config = dict(
    activation='relu',
    optimizer='adam_variant',
    lr=0.00193,
    decay_fraction=0.899,
)
MLP neurons of a small language model. Each row is named by its layer, matrix (up: input weights; down: output weights) and neuron, and shows model dimensions 16-143. Each number is 500 + 50 x the weight over its row's rms, rounded and kept within 0 to 999. Numbers have three digits each.
Before each neuron's rows, "fires before" lists the tokens most often just after its 100 highest values on Wikipedia text that the model never trained on.

fires before: "ast", "-", "le", "y", "ight", "qu"
L14.up143:504531568478579458454468577561496427452531533442503472408507587507488426467504476547541492556441524427481470495514615485480486501510455486563503504527553414474485565462507517533498597532511510538531495479441473481608517532486492617485528484542431553480450569389452509480608481526529492424445462454589458557419442582418538533454530432480579528557556556479514458495506568295471487445488
L14.down143:546488598468562556526482447467456331447409510549441543538508486472382452528494525530528548508566628459546452480517512459485526508531431552521473485485552451519480577510501455496566459431550464458559494413490504480449454542445556633590567510505428533568470489509405464547515529477471527464526428496462494525526464517578582470577475541513508482439542479527531441525400548437445566506590

fires before: ",", ".", " in", " of", " and"
L6.up45:452536458519512578501501533468530519556505420518547537483484561536547498418467415599394486495532397431468505500445531507473488421540505381449500528460603436538457491484489432479573512547536458526489458482448522514441509535503524506484455539521563497607460497475572623496541470456458495636555484594476497568479488573399495572411510478535590406375542473477529575521488532483400506505525
L6.down45:415491539521408542506545536455521540520484470426453470491597390470547517436602492522481584551564487521541475482430552549534498465436460527465468528484550474458500592595501526475536531510471541581464490589595586515568460452510479478525461483393477461444467463516485490493452507570504506436462555448570460501456551469529416475530519474446512477511547473520481456519541531559518441628541

fires before: " by", " with", " to", " in", " and"
L11.up601:515526542520460483461522453453534519527591551527494465461555554484530548583496492574403535516531472496379480483506511435479510462430542525577486399569493496487454456464568539483538519560523543521554570499513523498520559602541507491437490470517548557493418506576477444482484437430486537490521408606414465565529557563440428506602462465491563521503453551513519548430431516474481567533548
L11.down601:486496484506512456441473450464509513458540511481425478501449461551619544463535448515502499467535380461484604571429413510494500546565487508568574540583378485529587562483455525476534482521450467526545566434501485470504381477416444507510426591493579540535490502520440549502433414475486461528482484535530468520419498486455441472560474610491474433404478425573408539536519455507548478506504

fires before: "-", "duced", "ar", "al"
L5.up456:518431534508441404455437433489555467484476511518524491475444553458541527458444488523585564523618490475449539454537594519476539522419453374532471537544511411520495440494568482535513550511529420403548575449480430522524539585557537475563501517502524476480460468574518454485508480528471548476464428516480384462457556430505496499599393455509528410510610462525503558470495612395488432451534
L5.down456:402516525474517515477509547533555478442485599409511473476493486565472533489587493586384518464411501549541490558476550412447579496473365467484517453486506533494513446531521413494616569552433517531484482598455550477513451481560520504406574419526523623514466473527480535460535488446490462419569467466479563434565487442549543617507456424555501450499485507527457493479579425548531536515478

fires before: "|", "|---|---|---|---", "|---|---"
L4.up376:477526548546499558458564432459535515446558538515405447576518551444518466433537429444459437565586529511495477526553500442565461527548476503506534504469496426543543428440538453521471486527487438502589522538526494488483465436511532428542510474473461386489583555523467508634569410499549434500621451549431521578398463476420555448450530538522580479419463521453561473504472482521531437489468
L4.down376:551489511473430454520540505541555518425503511477485487587567554515563519579459384469525472571515377470512490495573591452406526527526474446520394556435462489561500526413518455402558562460572378560509549434516492597461418444518573463475413479515568409604508530549567496532504530519457527480539482586539453535511442511491476425581391544509589507523494480556466444482531499477469466455495

fires before: "-", "|"
L6.up457:445429517443395428465486429506541522615577505460422462486417515513449459480483528500600529511447521491514483489524618511476539492400428502507463505618495509531463404440513434469484434541525497409601481503464492503550517497538493519560432482497479572387557488452542378545455547518504575526495543467472434520439554472448506394582478449529514564503514518409475520466573514482506425471571
L6.down457:407521568445437495506499482490521531548475460417448443519512464509458497459489563536479498618529502476507483571467554550564492454525494474563467456369448466475602499503536506580550557571474497530536494479528542513615518412513520487489443461547495521554517401560445444547432488453568441467580498551511515484540413552621513564492576440555442536491598441480493461468528514533631444448416

fires before: "-", " "
L4.up320:429432541460557548447567453513481543501550536522409521543407537485475461459534480493613554587538498590365515522459502485500499540456351529506492458507552518524506466489538549447589442537498533446560583505475449543610494480537573488551430491523417524516570503435535376536462545484426538459520488542562430547434557510461452498494541387508536527486514461433410538474513535435547539509558
L4.down320:479518532417541475498423457453493519556549488507441452535570421494388437437536565492496472433477603466484451493455563539586458594474463447495514527491451460486545471426465530544461452471553517393480436462512517483535475501524538476486547463507530580533505485549573538407514546428454430517476538488503561511520513467474571512521492446568497445478551432499467479477487542434641457492417

fires before: " |", " (", " and", ".\n\n", ")"
L7.up372:511541483487537391422522574500528536564507519493551489471403512456462558542518461512440478542457495524488517499500479488473480492429497501543536518469474479627480522484495424501572552473505559537582541497442516553443492552493414568610632576470495485495556494503491460495455601478514356484465429448508472503422505537487494574544553475480540560500477389509511425513439627494464537470473
L7.down372:534512474350557505525443448504488447515481506416499552470573454523422474537465481567544468451469398512454518560474517464530562473503498544489510564501509485504496511547487427557380459601497484567518491545638572541390427537462458514444435418572497428571534523552464504507494458520498491578533479528526647459541540549419447483444563513487526523490627514497580414525539529511494528564386

fires before: ".", ",", ".\n\n", " in", " to", " and"
L14.up183:418491523499515447530485477486604589542501454454500534501490529487437595625462542552511534452528452507438509429552482482480467527433511519604589497488516492564509456477492481547481546491522543570544487450483578448498532571475593556452501516572528554557456509547495507491507443392458490539533461532458512553560546564403523581489551433456560589498543509470548557529535400517471482439456
L14.down183:480433571380478552500531482453587569603491437520512477490509536586443518478438451558432546543552447418473522473573557511535539480525425536468583441417418452523473479438440485630539505589549555521559469494436499490493456543500414515463554480478470485515446505512510516474520503488539562405518453488433601457444513601439401483546465510472572495567507576525568533561452466530555569477540

fires before: "-", "th"
L11.up5:518468557558487509456470426510482505587554498499517491449366506544468499477537497558523501529461453540454532499432542504516449529454528545545438529474433461543498474537486470453520504555476502446532540518474500485563501449582480495488465480605443540459419551399523396561426558448437558474537515516456430459378496497432551448481448483525606512585560561486528529509461524559461534459537
L11.down5:510556463454538507489447518398611499514444472394494469478498553582509395526438508503453581418598454508563435574476506543523489575594496489458513449518455513472614483511538480432545486478427498530476527479549574482531501431523547517573390483546448546554542423534463561587390503528542479508546517428495512542470433470446529478474526577488442487530477513538519503456507537477500463515504